config.yaml
d_model: 192
vocab_size: 512
lr_mult_qkv: 0.4
final_lr_fraction: 0.1
MLP neurons of a small language model. Each row is named by its layer, matrix (gate and up: input weights; down: output weights) and neuron, and shows model dimensions 96-191. Each number is 128 + 32 x the weight over its row's rms, rounded and kept within 0 to 255. A neuron's up and down rows have the sign that makes its largest values positive.
After each neuron's rows, "fires on" lists the tokens most often at its 100 highest values on Wikipedia text that the model never trained on. A number after a token or word is its count.

L10.gate160 [ 79 126 123 107 182 126  96 178 133  97 102 151 149  83  73  96 119 153 183 145 176 176 138 116 120 106  87 131 117  77 149 110 162 170 120 121 134 145  83 112 203 133 110 157 179 132 151 111 172  72 127  83 192 161 186 192 171 149 151 136 103 151 130  86 202 105  66 129 178  88  94 125 135  98 130 153 109 108 127 178 153 179 112 163 113  97 115 150 175 123 152 201 116 122 100 182]
L10.up160 [ 97 148 128 147 188 151  88 132 117  98  85  98 141 141 115 177  93  89 173 134  91 149  94 113 147  96 124 124 148 122 134 120 143 121 116  99  49 121 170 129 104 109 105 141 127 161 156  82 133 157 132 150 180 139 126 152 132 128 101  90  67  95  76  86 181 146 122 128 148 109 155 145 130 152  59 150 120 102 179 139 157 148 114 139  94 155 135 160  83 133 105 136  75 100 105 119]
L10.down160 [143 177 155 154 171 124 175 110 151 109  94 126 112 130 149 116 114 122  40 125 123  67 133 143 118  98  97 150 135 177 167 108  48 166 113 136 147 174 119  75 137 108 137  51 151 104 110 135 135 114 117 145  90 156  45  81 111  95 102 130 146  60 161 117 142 149 201 115  74 151 132 170 173 168 184 137  73 109 118 154 115  82 125  65 123 132 122 136 133 153 109 134 155 119 189 101]
fires on: "ich" 16, "and" 10, "ust" 7, "ter" 6, "ard" 6, "p" 6

L10.gate61 [148 108  97 102 114  68 130  99 123 147 119 165 173 134 149 124 125 122 148 190 163 125 141 145 126  94 116 177 164 101 120 173 122 147 117  99 152  92 162 100 141  59 161 168 186  84 124 132  89 143 116 130  90 155 102 152 127  87 127 147 154  91 153 130 199 164 136  94 128 108  96 143 151  96 121 110 138 131 108 137 158 120 146  89  82 189 165 115 132 187 144  84  78 144 144 160]
L10.up61 [130 122 137 121 105  94 122  89 123 133  99 166 131  98 168 107 119 104 171 108 124  94 127 115 125 159 136 133  93  85 165 117 149 146 149  78 142 132 133 109  91  58 138 134 135 118  92 155  94 146 109 168 109 152 145 127 146 110  91  59 160 160 109  98 116 146 120 135 155  72  81 131 193 109 176 187 115  86  94 125 140 170 120  95 165 186  97 161 175 140 121 169 144 152 167  78]
L10.down61 [164 103 134 139  79 151 146 108 158 107 138 116  58 132 130  93 118 200 120 123 135  76 177  98  85 164 180  62 113 119 155 101 174 101 156 163 123 125 156 132 136 115 126 103 159 143  63 142 149 188 152  93  38 192 148 100 130 110 111  86  91 133  86 102  93 120  80  98 141 162 116 118  85 131 164 211 165  92 111 126 127 155  90 120 186 121 154 118 135 130 125 125 138  81 117 134]
fires on: "ak" 46, "k" 22, "ag" 14

L5.gate264 [162  91 107 129 119 131  98  90 171 104 102 117 167 167 107 148 171 184  83 142 142 153 138 108  90 113 139 126 134  78 205  93 136 141 164 161  87 113 149 106 168 169 186 120 114 156 144 205 108 166 134 127 101 131 148 120 148 106  97 159 161 142 136 140 169 110 125 163 121 133 155 115 111 128 108 105 109 103 170 152 105 149 148 147  62 103  82  84  93 210 167 124 152 103 111  89]
L5.up264 [155  85 142 157 150 110 143 115 115 125 204 132 103 191 118 170 191 156 179 185 175 129 144 160 111 103 231 106 156 159  95 167 176 104 130 148  85 110 120 139 182 107  75 148 188  81 117 127 140 114 132 116 123 164 173 119 149 111 126  84 131 103  81 101 180  68 132 121  95 215 203 122 135 151 148 169 102 123 150 109 123  88 140 117  75 125 108 157 172 143 133 175  86 183 137 121]
L5.down264 [104 102 134  96 136 131 157  76 208 104 115 122 171 110 101  80 177  57 135  90 123 174  90  88 145 109 156 138 130  92 159 105 128 137  95 122 101 105 169 103  81 135  92 126 148 119 165 161  98 157 101 113 106  81 135 114 107 167 107 111 125 158  88 150  88  98  93 148 186 116 124 134 123 142  94 121 160 189 109 127 136 130 131 171  95 197 111  88  72 163 143 134 169 113  79 101]
fires on: "it" 35, "e" 26, "es" 25, "ec" 8

L15.gate224 [129  97  79 119 131 141 146 152  81 137  97 157 175  53 153 167 104 128 122 149  93 124 153 107 103 126  82  79 112 130 125 173 124 148 186  72 112 126 168 117 130  95 164 123 167 153 110 130 116 110 109 155  63 124 159 143 102 168 159  86  95  80 162 133 153 118 108 132 155 156 138  85 145  88 138 149 148 175 170 149 136 217 145 135 119 170 170  87  69 163  77 170 151 135 139 132]
L15.up224 [125 157 162 147 102  82 116 113 122 170 136 149 139  52 154 152 103 147 146 162  94 174 157 163  80  87 125  89 122 170 132  92 159 146 123 144 120 102 152 125  93 174  90 124 116  92 143  92 175 114 132 117 133 125 144  92 110 118 162  97 194 100 136  95 123 122 161 143  97  75 138 152 163  82 170 167 115 156 121 169  85 162 184 136 129 169 112 146 189 146 157  92 192 156 136 173]
L15.down224 [ 98 154 104 156 174 114 110 132 143 117 108  89 140 176 108 167  96  83  91 126 140 113 148 152  74 206 118 116  93 112 124 153 138  69 141 173 176 151 165 163 141 109 149  68 193 106  98 126  68 155 175 110 135 177 126 115 123 136 111 107 135 163  99 201 140 173 200 117 173 132  94 145 141 112  98  78 136 150 138  76 191  84  94 141 103 109 118 114 133  86 103 105  67 133 129 118]
fires on: "2" 19, "at" 14, " s" 10, "el" 8, "$" 6, "ver" 6

L6.gate69 [120 105 113 121 141 174 122 141 157 149 136 165  99 135 110  97  85 129 172 154 152 113 130 115 154  17  91 106 106  73 146 133  58 215 111 114  68 119 120 136  95 137 106 108  95 167 126 128 134 153 101 149 125 151  77 178 130 171 105 138  89 145 139 137 142  79 112 100 125 177 164 177 185 133 227 178 137 140 131 141 168 193 134 142 137 129  88 145  81  57 134 133  86 107 126 158]
L6.up69 [122 108 160 112 133 181 170  60 132 165 111 135 147 186 144  91 123 154 129 133 179 125 107 152 167  50  90 103  73  80 165 156  67 128 137 146 103 115 176 153 114 160 128 155 103 143 105 142 145 180 114 153 167 141 166  69 112  97 102 185  83 176 163 163 182  77 119 123  92 172 177 169 151  94 144 158 119  88 152 163 154 165 140 170  89 150 104 128 139  34 110 137 149  98 158 155]
L6.down69 [107 102  60 139  79 186  95 163 204 144  90 111 145 165  95 148  81 181 133 121 163  98 117 179 130  77 131 115 133 125  96 108 115  54 110 119 142 160 122 187 104 146 129  93 160 138 115  78 104 113  98  81 132 181  68 141 100  99 166 173 125  87 101 119 135  68  92  94  78 161 207 129 160 123  95 168 146 103 106 156 126 129 106  79 145 171 126 147 160 113 153  66  97  88 134 110]
fires on: "om" 42, "im" 25, "ap" 13, "et" 6, "ak" 4

L14.gate152 [110 147 102 145 149 114  97 152 143  82 143 160 100 131  78 119 154 121 126 145 168  59 174 156 114 128 179 124 121 143 154 134 156 190 164 127 160 119  90 126 130 150 103 129 132  74 182 190 127  65 116 164  39 116 105 132 170  88 114 180 167  26  94 105 201 133 136  50 114 142  92 114 106 145 126 100 158 110 146 104 121 122 100 151 217 118 135 132 155  83 164 115 121 148 120 143]
L14.up152 [104 112 109 113 112 104 127 170 139  76 166 159 102 106 114 123 159 123 105 120 144 137  77  85 135 126 122 127 139 133 149 174 136  80  66  58 187 160 170 121  27 149 176 164 175 135 183 129 123 151 110 122 156 147 114 137 173 187 121 135 212 130 145 169 132 123 110 104  60 156 132 161  76 183 124 124 109 130 143 135 175  79 173  91 126 202 144 152  90  44 113 103 200 188  87 139]
L14.down152 [129 131 118 108 118  70  90 113 122 128 130 132  81 142 139 105 134 113 129 103 133 154 157 113 188 179  77 140  95 151 138 119 136 132 126 110 180  87 189 113  63 154  99 115 102 138  74 143  96 132 154 114  89  98  96 155 119 136 134 105 138 131  71 153 114 113 154  75 166 158  82 126 108 140 151 114 137 134 128 154 144  67  95  55 125 108 175 153 138  83 110 128 122 131 130 115]
fires on: " c" 42, " C" 12, "c" 11, "ro" 6, " n" 6, "ar" 5

L3.gate284 [130 160 110  98 198  75  67 117 163  57 153 138 145 175 109 123 135 126 147 154 119 111 154 171 121 122 105 122 139 173 144 101 151  96  47 115  97  69 121 119 184 103 142 140 138 136 173 170  94  56 148 167 159 183  78 140 158 122 143 157 144  93  61 149 153  97 112 153 168 113 128  99 120 162 127 172 120  93 144 102 118  78 107  99  84 102 149 136 117 118 122 119 170 138 133 137]
L3.up284 [166 143 118  90 143  81 134  76 135  94 139 150  80 185 124 100 148 110 138 124 112 138 162 193  96 112 172 130 127 171 142 131 176 141 155 110 103 118 163 179  97 119 148  80 140  91 206 183 117  77 124 184 191 128 103 162 147 129 144 113 128 105  37 131 135  26 132 170 118 169  97  46 122 187 148 164 124 184 143  56 133  75 148  77 109 134 155 134 127 171 149 155 141 141 127 158]
L3.down284 [162 105 120 128 113 140 158  96 106 185 110 114 110 126  93 108 167 129 158 103  94 120  97 132  93 128 183 210 108 113 174 152 162 142 196 123 163 192 193 165 120  98 155 107 141  91 132 113 174 114 184 120  83 120 181 141 163 124 126 157 131 141 126  89 114  38 131 147  86 185 150  99 119 149 112 121  80 163 168  76 134 116 135 130 157 140  88 143 160 161 122 139 141  81 123 131]
fires on: "," 45, "ec" 20, "es" 14, "ep" 10, "us" 8

L16.gate221 [115 132  68 111 135 144 147 109  84 131 154 147 191 173 149 131 151 128  99 134 113 100  99 126 144 190 140 176  87 136 135  87 136 132 142  89 131 140  75  54 151 120 119  91 118  92  42 125 135 166  74 132  73  35 140 104 134 131 172 133 130 107  65 139 113 131 111 125 133 109 125 198 172 184 144 115 123 143 115 102  81  84 126  97 108  68 182  98  59 163 140 165  93 179  57 137]
L16.up221 [126 120 120 156 112  99 123 120 109 112 173 180 130 137 162 125 127 111 147 126 112 103  88 150 122  91  76 137 105 146 108 112 159 134  67  92 124 107 119 144 145 137  51 173 131 108  99  71 163 163 164  87 174 153  85  66 117  92 157 118 151 165  72 135 148  95 139 142 166 108 151 170  40 151 120  97 137 155 111 163  85 119 180 109  98  85 145  55 123 122 149 129 105 128  65 130]
L16.down221 [137  90 156 100 124 117 111 128 125 140 149  92 210  86 126 120  70  93 102  64 108 189 128 162 169 114 172 122 103 160 124  96 122 123  92 133 164  66 181 195 172 121 163  66 166 132 139 140 121  71 106 175  74 159 108 106  48 183 186 101 147 133 185 153 120 100 126 122 159 120 131 128  94 108 118  66 158 141 106 135 139 111 146 136 111 131  63 143 172 131 177 149 143 127 158 117]
fires on: "-" 55, "s" 7, "8" 6, "9" 5, "0" 4, "'" 4

L13.gate260 [161 117  93 175  58 141  98  70 146 148 101 172 123 108 106  70 111  50 159 119 122  73 150 138  85 162 163  43  81 141 124 108 104 157 131  55 126 217  79 123  71  94 146 136  99 129 123 129 162 135 124 158  98 106 135 186 117 163  60 129  69  80 149 171  67 143  63  69 138 109 107  73  99 127 115 111 177  88  88  72 119 117 125 158 160  62 132 129 112 119 113 115 114 166 146 121]
L13.up260 [168 169 108 115 132  96  58 144 124 106 136 105  84 108 182  80 176 132 112  79 186  93 117 140 100 132 131 138 117  89 114 124 150 107  85 115 162 122 156 112 174 134 118 117 232 168 142 167 144 109 108 107 105 100 154 174  78 180 122 118 151 174  66  69 133 113  65 140  98 119  83 115 136 123 145 142 144 144 142 159 121  95 156 145 133 142  68 134 115 119 150 141 145 130 144 164]
L13.down260 [133 103 123 187 171 159  59 101 166 158 149 147 149  80 130 125 141 115 158 128 134 128 137  68 132 142 109 137 138 170 183 127 110 100 129 105 157 152 108  77 140  59 186 193 103 156  85 135 100 147 195  97  85 119  91 203 128 111  95 139 159 126  99 164 133 131 109 134 117 149 154 150 170  97  99 104  92 118 166 114 137  88 148 119 113  94 123 157 140 106 105  98 116 104 148 112]
fires on: "ar" 13, "y" 12, "le" 9, "c" 9, "en" 8

L16.gate381 [143  45  82 121 125 103 151 153 160 159  99 155 146  74 113 122 140 189 130 114 187 145 124  77 130 147 100 115 162  74 145 127 105  81  92 115 141 142 124 134 154  88 114 181 144 161 155 179 147 123 123 136 116 103 195 146  84 130 120 192  75 125 119 134 124 138 106 151 124 134 119  75 151 140 111  96  52 108 123 129 122 156 121 106  65 102 157 218 105 165 148 129 148 131 147  89]
L16.up381 [ 88 124 127 133 124  61 135 122 172 203  82  89 102 134  81 127 119  93 103  69 157 170 163 137 109 193 166 120 113  85 157  93 100 152 139 148 162 158 147  97 108 150 107 129 177 103  82 186 102 154 176 184 120 118 117  87 129 123  96 201 163 153 129 163 172 148 101 149 164 162 161 115 151 107 121 128 106 164  92 139 191 159  86 112 114 139  75 109  76 149 160 205 160 133 160 159]
L16.down381 [158  99 133 126 137 123 118  90 222 120 126 145  97 124 152 180 128 156 129 151 122 147  77 156 140 137 114 142  92 122  72 153  99 104 127 103 106 176  68 132 119 184 151  49  83 104 106 151 116 138 128 152 107 116 104 144 139 114 129 160 145 167  96 142 145 110 114  85 118 131  78  66 125 178 165  75 123  86 160 106 100 118 175  90  83 143  63  97 209  96 114  88 135 113 147 153]
fires on: " it" 21, "t" 15, "is" 10, "==" 8, "e" 7, "i" 6

L15.gate336 [100  99 125 153  94 112 167 107 136 147 177 139 145 123 102 129 126 124 171 212 159 159 124 116 127 120 115 116  77 149 136 172 146 145 169  84 123 180  93  96 129 152  97 135  74 157 168 183 144 106 148 182 157  94 109 119 151 168 103 184  95 140 137 133  78 192 199 156 175 117 133 169 126 135 143 109 127 128  80 146 154 111  99 141  95 125 172 132  88 151 109 139  99 145 101  77]
L15.up336 [113 161 137 102 115 172 138 130 108  84 151 113 112 160 113 178 118 177 144  70  94 138 114 117 107 106 162 233 160  87 162 121 135 136 148 144 179 133  91  79  30  74 142 151 134 111 125 174 102 108 111 163 147  53  45 120 150 100 111 103 102 133  58  78 111 138 104 124 105 137  75 108 165 117 144 107 158 156  83 173 131 170 174 119 123 173 148 111 150 156 164 142  76 166 116 153]
L15.down336 [126 157  92 116 102 151 135 136 155  86 126  99 192 125 168 106 134 121  96 126 126 125 120 134 156 114 126 145 124  84 134 106 111 159 166 133 128 144 148 156 127  85 165  99 108 137  53 146  54  93 154 142 134 105 161 162  86 126 150 105 134 117 151 124  79 109 147  76  94 114 150 121  51 173 101 151 163 140  83 158 142 102  70  93 111 118 162  67 130 119 118 145 157 122 117 192]
fires on: "l" 19, "un" 11, "u" 7, "p" 7, "o" 6

L9.gate219 [148 157 123 127 119 166 157 140 138  80  79  96 153 150 105 121 156  95 133  94  84 115 137  99  71 108 226 105 151 103 130 148 177 117 111  91 118 128 106 102  42  89 134 117 132 124 110 131 123 139  74 123 138 150  72 113 172 180 107 131  90 106 145  52 193 145 136  77 138 151 155  79 170 144  68 145  92 130 142 109 160  74 181 194 109 175 157  97  96 155  88 140 119 125 115 154]
L9.up219 [127  98 121  92 185 125 142 131 159  43 142 125 132 123 105 128 163 105  92 154 131 113 121 122  73 130 153  71  87 114 164 182 118  53 130 141 148 164 104 153 122 118 126 137 123 127 146 160 130 120 179 130 102 159 159 109 181 124 186 157 130 150 121 148  92 145 122 110  85 139 125 108 177 113 110 144 189  95 128  81 129  85 103 123 168 131 152  82  67 103 123 110 221 134 132  74]
L9.down219 [152 109  82 140 169 154 135 106  64 108 140 125  78 120 143 108 166  91 134 135 121 138 136 151 120 103 136 119  98  63 114 106 130 154 167 103 117  73 158 136 154 164 106 164 169 130 171 141  75 123 157 129  92 120 174 120 160 144  82 128 132 184  93 177 102 115  42 136  94 179 162 173 110 193  73  64 137 156 142 105  43 154 154  81 160 133  88 165 131 130 123 111 151  72 119 119]
fires on: "ed" 22, "g" 15, "ig" 12, "c" 11, "ing" 10

L2.gate189 [ 69 147  88 137 132 129 158 134 118 120 142 166 152 136 107 117 135 109 151 169 109 110 118  56 147 133 104 158 138 217 163 158 115 134 204 114 144  97 124  83 104 137 139 201 120 173 153 138 141 158  63 105 166 114 111 143 143 128 135 127  97 103  86 133 111 139 109 108 148  66 150 176  96 137 137 170  68 144 202 110 122  87 172 188 123 157  88 157 111 142 142 120 146 134  97  80]
L2.up189 [118 139 146 123 123 102 111 144 142  98 116  87 114 102 137 143 143 127 145  88  90 171 122 152 189 152 105 135 140 120 117 136 125 108 137 180 131 157 195  59  91  74 134 193 109 144 123 116 105 204 158  98 171 104 112 147 131 117  95 142  80 130  80  54 177  86  99 137 120 115 124 153 150 128 125 166 130 100 127 165 128 154 132 156 134 135  90 106 107 175 111  79 135 112  88 114]
L2.down189 [182 131 183 156  89 100 140  84 164 141 129  97 136  86 150 161 136  96 119 106 120 167 160 129 111 103  82 163 100  55 135 101 113 152 118 168 152 153 133 165 141 119  87 108  87  64 112 164  49 108 151 119  93 112 106 105 135 168 137 132 144 110 112 111 134  99 158 128  80 148 140  90 104 149 140 151 107 129  83 148 156 196 100 102 151 139 145 150 118  95 158 121 164 126 120 168]
fires on: "p" 45, " |" 45, ";" 10

L3.gate6 [116 111  77 203  87 114 177 166 123  95 177  85 104 133 138 123 113  86  93 174 140  94  97  95 111 121 152  77 109 106 146 162 171 158 163 134 166 105 156 135  80 134 149 125 146 118 106 167  41  67 136 176 140 147 135 137 161 152 121 180  98 172 100 134  51 143 204 134 110 148 129 130 126 147 140 147 104 163 141 122 127 145 142 121 161  40 186  99  93 114 160 122 104 116 112  88]
L3.up6 [140 111 103 151  97 135 146 147 149 122 130 174 150 123 104 118  99 122 119 159 174 126 151 136 115  88 191  94 128 114 110 140 146 107 123 158 178  74 144 146 143 153  91 126  95 125 116  96  83  78 104 108 134 126  92 126 227  99 164 128 135 197  85 115  68 110 194 162 132  60 147 147 149 202 151 136 147 117 123 159  85  81  64 113 146 127 135 132 117  71 141 111 157 111  72 123]
L3.down6 [101 128 140  74 118 135  61 184 154 134 153 172 155  98 102  71 120 128  88 117 162 126 137 105 144 125 123  99 128 169 150 167 137 103 152 165 166 149 193 135  96 174 113 154 114 121 105 134 108 141  99 182 134 127  88 156 177 101 160  73 175 156 133 137  73 100 174 110  75 102 103 141 128 190 155  84 147  91 135 119 170 124  92 121 145 160 138 177 139 108 124  99 147 116  35 104]
fires on: "l" 25, "is" 20, "ul" 16, "ic" 10, "i" 10, "ld" 9

L3.gate233 [115 150 128 168 152 128 119 152 129 104  97 121 168 140 147 115  78  75  93 139 163 145 137 141 160 174 135  81 119 129 150 151  95 193 135 132 116 133 108 177  96  99 183 129 136 151  75 103 101 148 108 150 163 157 134 125 105 137 159 150 141 132 123 109 112  70  83 108 112  83  65  71 148  98 169 181 133 142 118  61 193 104  61 122 101 130  69 117 115 124 148 144 126 140 108 135]
L3.up233 [217 151 136 128 113 108 163  91  65 131 133 148 152 140  99  88  94  72  97  99 139 138 114 199 188 143 131  99  90 103 162 165 152 125 183 209  88 112 163 105  99 139 121 153 111  94 150 141  94 139 131 148 133 140 165 122  93 119 115 165 133  80 112 125 105 123 103 137  92  65 171 123 153 145 152 133  75 162 145  63 150 147 111 125 174 130 139 124 152  77 143 194 131 169  64 124]
L3.down233 [111 116 139 114 127 165  82 131 146 100  88 121 173 101 115 117 185 217  79 171 104 143 134 113 145  70 134 106 174 119 139 136 115  77  81  68 148 174 176 197 127  85 118 115 154 181  76 146 106  64 136 128 169  69 133 142  98 147 155 112 153 128 125 170  91 136 105 108 122 121  66 108 137  88 117 136 119 167  98 154  88 104 141 130 105 173  84 159 102 155 159  84 141  77 127 127]
fires on: "l" 17, "y" 16, "ap" 14, "ep" 13, "p" 11, "om" 10

L3.gate307 [140 105 130 136 155 113 125 154 130 139 133 167 121  86  98 105 134 191 131 169 115 218 147 143 144 140 171  85 122 190 107 191 132 118 129  92 125 118 180 110 100  77  75 126 133  91  76 148 131 144 146 154 128 127 166  88 115 110 123 170 128  96 196 115 103 205 144 126 158 150 135 144 139 139 141 142 106 217 150 169 118 102 137 140 163 134 119  62  97 110 138 129 127 130 100 163]
L3.up307 [162  76 125 161 120 215 120  62 147 187 107 170 150  89 139 169  69 120 150 105  79 180 125 120 113 108 175  78 142 153 146 185 153 126 120  95 145  85 123 142 108 116  86 110 101 121 132 166  96 146 157  76  96  95 126 109 156 119 152 123 168 147 136 153 114 160 136 183 123 151 169 147 124 109 131 123  53 173  91 108  84  98 134  91  92 147 186 140 123  96 128  90 142 190 164 116]
L3.down307 [155 160 160 128 131 201  70 104 145 175  50 167 164  66 132 180 112  84 119 112 101 187 177 177 126  97 151 115 133 127 145 131 157 152 112 110 100 179 151 146 120 163  91 148 173 130 142 113 152 176 162  79 118  94 143 152 175 107 111 119 127 135 109 159 149 167 103 125  84 156 108 124 149 152  88  96 101 178  83 152 146 105 131 119  84 187 125 107 138  49 181 133 105 157 151 105]
fires on: "at" 74, "ell" 9, " are" 7, "el" 4, "od" 4

L6.gate241 [143 124 120 157  84  82 120 197  33  79 153  89 146 144 118 134 132 130 140 132 155 100 116 133 179  98 167  54 144  71 171 160 149 143 163 140 125 115 137 131 111 113 144 161 135 202 165 168  69 148 103 174 188 147 124 110 140 119 119 150 167 168 126  87 149 114 120  94 128 144 113  89 149 175  87 180 110 146 111 124 119 118 111  95 140 157 143  85 106 121 121  97 124 133 137 113]
L6.up241 [122  90  77 138 109 140  82 170 119  71 102 124 144 127 105 161 117  92 187 121 103 145 134 129  88 160 125 145 161 119 156 116 211 106 132 128 168  56 161 116 122 145 139 169 105 104 131 191 136 149 128 206 121 138 114 141 126 107 133 188  96 143 145 172  78  65 102 117 161 127 148  71 109 215 115 131 151 103  56 150 124  85  97 122 111 123 157  84 138 155 144  91 109 177 104 161]
L6.down241 [185 143  87 102 163 163 106 140 110 103 157 190 123 146 126 162 100 193 136 131  93 113  93 155 177 188 121 117 106 156 134 160 165 120 101  70 114 183 125  89 136 163 160 174 156 149 133 107 141  88 153 150 154 139 158  96 135 136 110 141 150 179 185 130 155 113  95 180  95 121 120 157 133 151 156 114 107 134 131 161 129 146 125 157 136 109 190 155 158 193 167 112 142 202  79 129]
fires on: "d" 37, "l" 18, " the" 12, "ld" 7, "ial" 7, "il" 5

L4.gate345 [147 137 126 148  87  87 161 141 125  92 172  95 103  95 143 104 194  90 175  53 133 102 160  64 162 136 144 119 153 131 105 124 117 147 141 127 130 110 183 135 123 139 238 159  74  94  90  82 139 177 114 210 126 169 142 145  87 104 126 189 102 148 176 132 152 133 115 106 117  69 147 136 128 129 113 127  59 202 157  70 116 132 150 140 121 149 134  87  86 154 156 122 163 132 173 120]
L4.up345 [149 184 145 108  85 165 157 122 121 166 143  84 114  82 140  96 175 102 142  90 125  75 134  79 117 167 114 162 174 154 152  82  78 136 151 130 103 127 144 107 116  98 140 172 161 150  79  78 187 186 144 184 151 162 161 172 112 113  77 162 107 114 175 154 158  98 128 160 108  64 126 133 148 150 139 120  72 213  98 112 162 125 165 127 104 117  89  53 148 145 190  97 149 170 137 134]
L4.down345 [159 111 147 177 157 189 145 116 153 147  79 100 103  92 161 108  70 115 102 180 116 150 180 162  81  92 104 140 133 139 150 162  89 116 112 102 189 185 122  99  77 139  98 162 161 132  82  71 134  83 156  96 137 146  89 153 136 137  92 107 139 161 103 137 171  90 153 148  88 132 134  91 102 100 161 121  84 110 114 115 141 162  67 117 107 107 152 124 128  92 154 128 125 148 109 149]
fires on: "==" 32, "\n\n" 32, "p" 13, "ap" 9, "l" 4

L10.gate47 [135 138  94 117  83 170 127 156 145  87  91 111 139 144 158  96 152 104 146 103  88 101 129 105  93 128 153 166 159 206 124 142  84 128 128  99 193 121 116  76 120  77  90 119 113 175 143 124  85 120 141 140 120 140 114  75 121 154 199 171  93 148  93 136  85 154 126 157 105  76 136 157 136 100 150 119 125 151 137  83 151 132  96 102 214 175 218 136 216 129 124 144 134 146 129 133]
L10.up47 [104 142 143 137  87 117 122  86 137  90 118 156 146 147  65 124 166 152 128  93 120  77 119 129  93  60  74 142  53 142  77 184  89  94  87 149 179 153  95 120 118 111 189  89 131 177 134 172 117 138  75 122 167 156 195 165 168 104 165 153 154 113 171 146 127 149 113 120 137 161 140 122 160 166 120 108 155 143  99 135 123 125 177 120 165 172 209 121 131 129 109 140 134 163  96 114]
L10.down47 [122 131  82 116 129 188 132 131  93  95 128  97 110 137 133 100 181 126 162 109 138 156 133 100 116 137 204  92  93 126 115 163  35 163 222 101 134  95 148 121 212  97 127 128  72 161 137 100 114  80 153 111  91 138 110 113 120 184 127 124 132 148 128 142 186 137 160 162  55 175 100 122  97 151 189 191 115  92 173  84 143 110 138  68 114 149  89 132 160 112 113 100 134 111 162  66]
fires on: "ed" 54, "n" 16, "ated" 6, "ing" 4, "d" 4, "k" 4

L9.gate86 [ 92 113 113  75 149  79 176 142 154 108 127 180 188 103  61 128  53 103 115 179 125 131 143 122 116 148 123 189 152 168  73 122 116 104 125 137 115  94 106 155 132  81  46 211  92  66 105 134  92 111  80 149 110 147 215 206 152 150 137 113 158 180 131 174 105 132  94 118 108 172 113 132 108 113 154 135 167 162 193  98 145 151 114 113 118 135 118 147 138 159 163 156 139  89 132 158]
L9.up86 [119  75 139 135 158 132 155 123 129 103 147 179  88  98 129  70 111 148 188 110  82 140  86 148 113 176 116 144 132 102 167 115 176  96 151  93  99  64 132 183 122 146  96 185 145 119  99 139  27 131  97 163 128 158 174 137 144 137 123 114 158 181 105 143  62 169 118 138 215 122 104 114 143  86 138 156 145 110 133 141 108 108 165 143 135  80 139 121 160  68 176 136 143 122  94 116]
L9.down86 [ 80 160 146 173  65 195 126 131 129 123 142 110  78 182 186 105  56 134 152  77  91 129 137 161 103 155 114 116 114 102 175 114 181 130  83 147 162 178 161  72  99 139 172 143 151 174 161  96  77 130  78 116 103 138 138 140 101 147 116 139 124 111 103  68 132 150  74  99 167 114 111 104 142 109 135  87 122 144 132 152 136  99 188  96 115 131  99 166 143 108 169 163  59 164 151 136]
fires on: "e" 73, "o" 10, "ue" 6, "k" 5, "a" 4

L11.gate107 [163 147 132 154  84  93 152 112 141 151  96 100 127 148 130  92 185 174 109 143 143 123  84 118 106  89 110  71 102 121 189  90 109  87 195 145 117 173  82 111 148 108 122 139  93 177 157 113 138 121 153  96  98 127 146  90  97 127 135 184 127 200 143 158 147  96  95 153 121  95 107 108  66 127  93 116  87 180 126 148 158 146 179  99 124 116 147  90 117 125 145 108  96 164 184 152]
L11.up107 [ 97 102 182 125 159 107 213  93 150 124 105 120 163  69 134 139 148  71 126 113 139 141 126 130 148 188  75  99  31 105 156 115 120  92 156 147 133 102 107 112 186 144 152 192 148 185 126 149 124 175 183 115 112 134 103  98 161 135 118 198 113 140 144 175 139 100 131 153 173 155 121 126 173 119 137 171  66 119 165 158 157 130 122  90  96 161 167 152 123 118 125 144 172 116 138 122]
L11.down107 [ 87 120 113 149 129 190 163 153 120 184 153 195 121  94  83 124 132 191 129  99 178 162 130 154 144 134 133 161  88 100  75 194 137 115 101  79 176 199 162 134 153  94 106  95 120 127 116 128 129 123  80 146 148  85 192 157 101 110 139  67 123 148  90 150 186 145  47 139  89 104 155 147 134  96 136 114  55 162  98 120  95 129 155  57 108 141 120 103 138 140  89 151 173 125 119 174]
fires on: "\n" 75, "e" 5, ";" 4

L14.gate106 [172  54 132 112 138  80  99 121 135 137 106 128 151 101  87 107 153 115 156 138 103 145 127  81  77 103 109  97 158 159 176  59 130 117 195 147  88 150 147 118 106  95 125 132  57 159  87 133  88 148 113 114 125 130 145 160 150 172 133 135 104 131 147  80  93  99  77 141 154 118 116 110  81 157  91  99 105 152 183 122 101 151 161  99 119  94  65  88  99 105  98 128 127 145 188 144]
L14.up106 [134 139 114  94 141  94 146  89  76 191  99 136  81 117 100 117 113 132 101 154 184 115 144 121 141 136 147 135 104 166 218 127 115 132 139 163  72 128 155 123 165 111 139 125 135 138 161  91 126 158 102 128 162 177  71 144 141 135 103  64 136 114 157 112 124  83 114  94 177 206 109 122 102 164 124 153 109  84 135 147 195 121 129  71 138 126 127 102 156  77 156 110 141 108 152 149]
L14.down106 [101  83 179 118 154 155 148 180 138 116  94  83 143 131  99 101 205 172 127 124 120 138 185 134 165 121 125 128 143 160 126 137 198 169 109  96 148  96 152 108  95 160 121 148  81 180 151 203  86 106 139  88 117 155 210 132  88 146 106 121 130 149 160 132 129 124 183 123  84 132 112  66 130 162  95 119  95 135  81 147 173 118 116 148 141 118 211 121 111 122  98 141 160 158 147 171]
fires on: "e" 71, "an" 7, "ak" 6